{
  "head_dim": 128,
  "positions": "rope",
  "init": "normal",
  "init_std_qkv": 0.0362,
  "weight_decay": 0.14,
  "train_tokens": 326400000
}
MLP neurons of a small language model. Each row is named by its layer, matrix (up: input weights) and neuron, and shows model dimensions 160-255. Each number is 128 + 32 x the weight over its row's rms, rounded and kept within 0 to 255. Numbers have three digits each.
A block is one neuron, or neurons of one layer that tend to fire together. Before each block is what it responds to, as a language model described it from the Wikipedia text at the highest values.

Joining hyphens and dashes. Hyphens and en dashes joining two parts, especially after digits in year ranges, ISBNs, dates and codes (1587-1632, 2022–23), plus compound names (Wu-Tang).
L3.up169:152141132204111140116113138136149139157157136167033107195092093090092200141119140110074087159126097076139111139105084108112092152162116163117179135162145111079120100098071201135062159096087107096155096176101165134075036089092140117100104150133135140115074160141127061101122121001140120145
L3.up423:158165164163147135126128131153122164100128091157126199157110163131085150124094134142082083147147116135144127100127164083148127101136163117157182120118101189164174113095087143132063086089042097160062109103122142145094122138108104179146089163182126111121077104125079135171092136061123116115
L3.up546:156184146150105141089138166133143113095119130136119133101135147097126139136156115074101111204128180205181119142182176124159082161092126188127158063162164132093089076139108122149063168102083103078144129088090134103046084137148121148066082141171083147168046201149117050105138143106155083120
L3.up940:147146118167141096104094118158125130053098141161114153124105194108091176130115123126071058146073127151178114080151155142146066126138119080149197103158137129110147083149144106156060131157097080108075140151099153159118114148178095098068125129153090161146076125145138175093162106089170101116

Decimal digits in tables. Digits after a decimal point in numbers, mostly vote percentages in election tables (15.74, 47.76, 61.45); also sentence-initial "According".
L5.up5:117133160181221147109123097135135092117131107087125152131151129097119160203138104134146131141144147106110146159123115114115142119140108127075080094203121123131141127090120146162110130124107093126070133198117154105145135136110167115119108140250131144130127116138071163108124123086087118122

Final digits in numbers. Last digit of a multi-digit number, such as a table cell's goal difference or vote total, a coordinate minute, or a money amount, e.g. −44, 2,444,415, 51°35′39″.
L4.up74:120130167144165135138170150117121112098073169172032127162131073071083094143123163157127108114172112140118170138130108194135102124206162153089120116139121081180153124108072165146146103169131091173134069117163115134120160172119121162088068086099137096125155104137151128150110168152128138109
L4.up114:109128094139180126069124123130141075107121132141081122156147100098115140191112086106108092121138128088179159105117145137154115074124121103150114106144102110148147171056127182101026135054133134169089123134129185123140090165143107172142120092131143163118114083151120122108145106038109117110
L4.up128:116159102136196114123186102101096141127155126131108131090134168102136081152116148146097112095121182096194176207152156090094098112134119130152128109132120109101155129109117136189137115160101133177155130094126130161121123134161108170053208092138130171095123126129110104091123105138180152123
L4.up158:213136166092123104105112135133170114097099066120151127213147149194173182172106110151132135130155081066048110176165163148119158102115102118129131069219130111124121151089082163134111095114102204111064150099120135116150146108115104082150075114176117145112152122129067192130119118101139128153
L4.up290:141113117181113110087164152162117140129097160093087105192142133148114165161140102133147156152178140157109123117049105104125057147140123145130134055157162119136120086063114164165092124114114131116075124115111199113125172132098110098132127125108122098120162115180141156143114138096144158132
L4.up405:185112108149110127138099154173168093119052118109127099157161149148109181113134091167112129120107144150136124110136128108172074104164105140175147066115116098132124079080071128172104156071090150175100168119103184129130139148182108155089116060157111178116106101110131171172129158025150090112
L4.up477:113078123138126130076150133144122100125172111061148119131176144181141162153102079082141136152145097158137138136083107099118122099149173182082196115144167082131127095058129159160124142047112157155075173131151182070116139139108166155125093118112132058115131101153118133176090158054147088140
L4.up631:114135179128154082124196133168166131108174164123093110120182120187126103124128142156156110112117046127096137174167110176141171137140158113109115122135202105163114124158151085124102085152118121107034150088178128132168134143166053133169138145130142086137185095155104182152153132113098180153
L4.up665:123144191144166124142124093157132152215099182073106134142113154157122103152118157122156123066125154145100146144114139112081130129137164119126129103138098141088129127129103162116140085106152059137090122164135100131147136070163153086139111149132095134181160134130186197100163158064177110158
L4.up702:120158105187172120117140131115147166113129123131074110149112148102072182196125156161129145092140097113093163103089115101154095153130129166124099085156134114141112162152043173190096111102102110114098155111117091113154158123078106089111114068117137092139146187189156162072151117072126111123
L4.up765:085148150120116147104139063138144103123145082099123150110133062143146175137134141173128171128099168141100111139121074095107129106118082174121155127110185131097120155114130144119101100085081079135094115115148162120211128106140096143129136154140117105122114108183140132221123143082185124150
L4.up860:126096073152131086066140106152102065146097146122129072151193163151148128213112152130118125102134093213125153095143127144134142130146142195126113060118160087175143136094114145115127066149099119153063148117131173095115095131108064170102068115143087125095154143157147187122150156117134137116
L4.up884:127175123137148113110178074148129079150076124124131167154173176152106148175128139101149089144152157168141162072154138113139121105070159147061133111140149121124145150107102189164124152051152070151058186137140128114138126150117104136104132130172135172106129112167145123178154126110137129052
L4.up893:103168125149178093095084096151157092159116136116073088174156071174176132212132163153122134184138143175139078154123132148162191125129111147087105044088092114146187115098111099136159117119137104163130093086126157110105090168117065125105144127121140125095123137083128147154129156114160136113
L4.up936:143100166134139109000146120116125152135132119138106112198111197160104173178077097106112129185148134106103114120057121110130156173157163139125175128144134144170141142065148155148139116064123151175106105162161110125160132093115123116121093087119141123133173141144100176125137132054106152114
L4.up1018:187097096157119127060111163150116119122178126125092128109152114086133114184107137137123070133138152124177112172177115147196158107111131173179133081144118094104147069089110134183150112094148074110084117187147118114128105150158067206097098090206096124112089166094156161144080179121160097091

Inside numbers and names. Tokens partway through a number or long name: decimal points in census densities (895.1), inner year digits (1999, 2016), also mid-word pieces of taxa.
L5.up500:093119106130125156097194097124146116115152161092143124122148112094143158155120107075124203176128189124163132125127102156125109119084116120102153077139173105158095160127117133110142107111140120093123145124114121124122120106052114089124114158222106175101087111135101120110120138135163093171

Inside multi-digit numbers. Tokens inside or right after long numbers: later digits of coordinates and vote counts, table pipes after figures, and "of" after percentages.
L3.up17:106165133155140133110157107134132118171107110089068094185100127137056152166129116147109157126087089131140132135092141124100077125136157189114105102187119122150130071117170154131085093063105090113066102125109135098167152125111103155131105164235134116119162118170106144128151090077102127140
L3.up442:150091125137133097115115099120125131161105140175141119139120167176139078162091151157141134093171141097166118113131129165159087074156110190146130086166137119177112150128153163120182087136151171132046139055143175115136155176160129145166137118168128129076139145174167102185125144098101094093
L3.up506:179183116112111165173056072183138126115102123148167126093140129130086105116148151145184145086107150114117158079164129105181112117151056163131132091122138113155104118158087122200123107111109142194055160113137175075116128125151115118115123124189065171114133108147124136162100086160147100152
L3.up998:136175105131075110140146136120165134160129140136158095123153136112141103135120137103121123088107114180128152086142127133115096139141109184151126094127142061144095142107086145177111078075135148136076134077133185137150092143139088132151092140166132204108151090159103159121191151063140138089

Separators in formatted numbers. Hyphens, slashes, dashes and decimal points right after a digit in ISBNs, density units, scores and ranges, e.g. ISBN 0-8230, 55.8/sq mi, 2-0.
L4.up17:140159102143101108086181106160201154151146203149080198136100155126094171151101129101068109105145063127179119100155119186095171112159164079153094122155105163131166129146161089104084114167113128113079160125123176142155117087110101159172071158146121150127111089150105130168159147097132048166
L4.up299:164126160117215076156132119167106130126105193131128101113132119155127144100062107102121099134121108209150127077167179150149142172174126164113147091158108112130164145098058161079127084149062113102149158101065074104152115112093093111137162161195162118168159117129093166035177118115129132102
L4.up360:102184223110096132120150048132126100133147154108115123107135081134152186171107125131118126123120115144172152118159126074070125171224121109107072081089121137140192107149113141043111103186084102136079151180125156129101080125107112181126193185102062127129129101143089101090202134117175079086
L4.up371:116178110136075134069174068163141094115134131141093105117084154134043180171117143162107136149072044103154099141150108169184172095103168084096117110164127191099128163129158134147204117147123136116136173183081057076078105156104163166107087132136114130121131148119104140129102107150160109161
L4.up379:108110137092083151139095114137169149159161118145170189121053155113135149153158120156126148111161108172088046119180129180122125130141091161122156129166223141095130161148158156105172138123173179119120139127130112088099109105153146053145131150140125129182109140190092147135121119142149155157
L4.up390:147123148162102096095116124143146080103102106115092075125131115131111092134130111123161124119100164102148087179156141137157110153115155110096151062179151153122108105123130134126108104137111079124060142171143167085140095131126097059099149080197098171120124143101161176151136114121123149124
L4.up461:185136101144130134074137092164161158109090226128118114122159119187137187137113102123129136164136127109096092123155133181149159189150118123138139127197098103144147148203106127134153113120079124158130119112148119184133095148181179169139158056146141151102099184201166159086144179126132127156
L4.up483:171173110112124131112104110205092192175120229092113131188134146120151149117050131122092147088151131175113109116175130110135122126159126128149149058133126090062102139166125132095137099145096146126143167180132085066129116000109146064123139179138093136131122079182108139112207155168094131117
L4.up502:173114199145143129066076161082096132073091119073126155189117116098106094127150111162164093134167139151100080155123137115128192148124116188079141072196095101083152098139106159081123142186137120132132125151105173142162096069069105175129126156156130131147188135155137141169119169116107119121
L4.up536:117175153124118177098098083098069120156133131127137129121105107175145163137166152126132140141040137117131116125145122133160132134110175105088125121183115172122195076131139128129116152147143103170111070157100134101060120152136176161140140181175126151108097082108123095114143061124151097166
L4.up627:083119108165119189123161079160152087153123122101103096151116109103061153149086131109076153165093139111168117113098127197156149169129152082124165099141122100111159145078135189097122125159134101163080140126110131098105149076115117172130118119164076155098082048097061111075152161147157136103
L4.up805:133122124119156105117151060150091126181116134118121143141113057150152158191175145130099107140115123081137133147122166169118120109096127093109128085128175088143121107131195136156163104127170080166156154110075100099145145128165055144130133068168102142124085133157173147148137150151124119130
L4.up822:113145139165150057109110054116163110118124106114110090113162096114092167181126144094106123157140134150131122137133109153148087162138091099112136064200153193117183181169195247106144117154104112121087146124126107132176127082076127173108179165226144156114122129200107124124155167132150122120
L4.up837:171167163145157116144158046181151111169110152136125137116095170109085159147197159125071152114095079124191116094156160152125168171141150139100087118132165150086123101108149125155130099175115064143093204104070103089096077104116132150104132139215127158159147103125088123112126159133099102103
L4.up855:124117136103107142098134081103161065184157138145134156102169121108131161138149170112119115153112175102183097158151116142176162102131111105097128089153154118091187077145151123083126143090167077194119142178115117130113117108177117151128132108218083122127058100102131133100148085141147091091
L4.up903:148193152167120125140087129153084116109082132114112210130178142147134169099124117083077133155089151113215110174163115158091127152099124112157113125099092097072178109115125142145064098135129104133113119169108088160093064106165168063111160144124111159167091136191107102109133082165150080122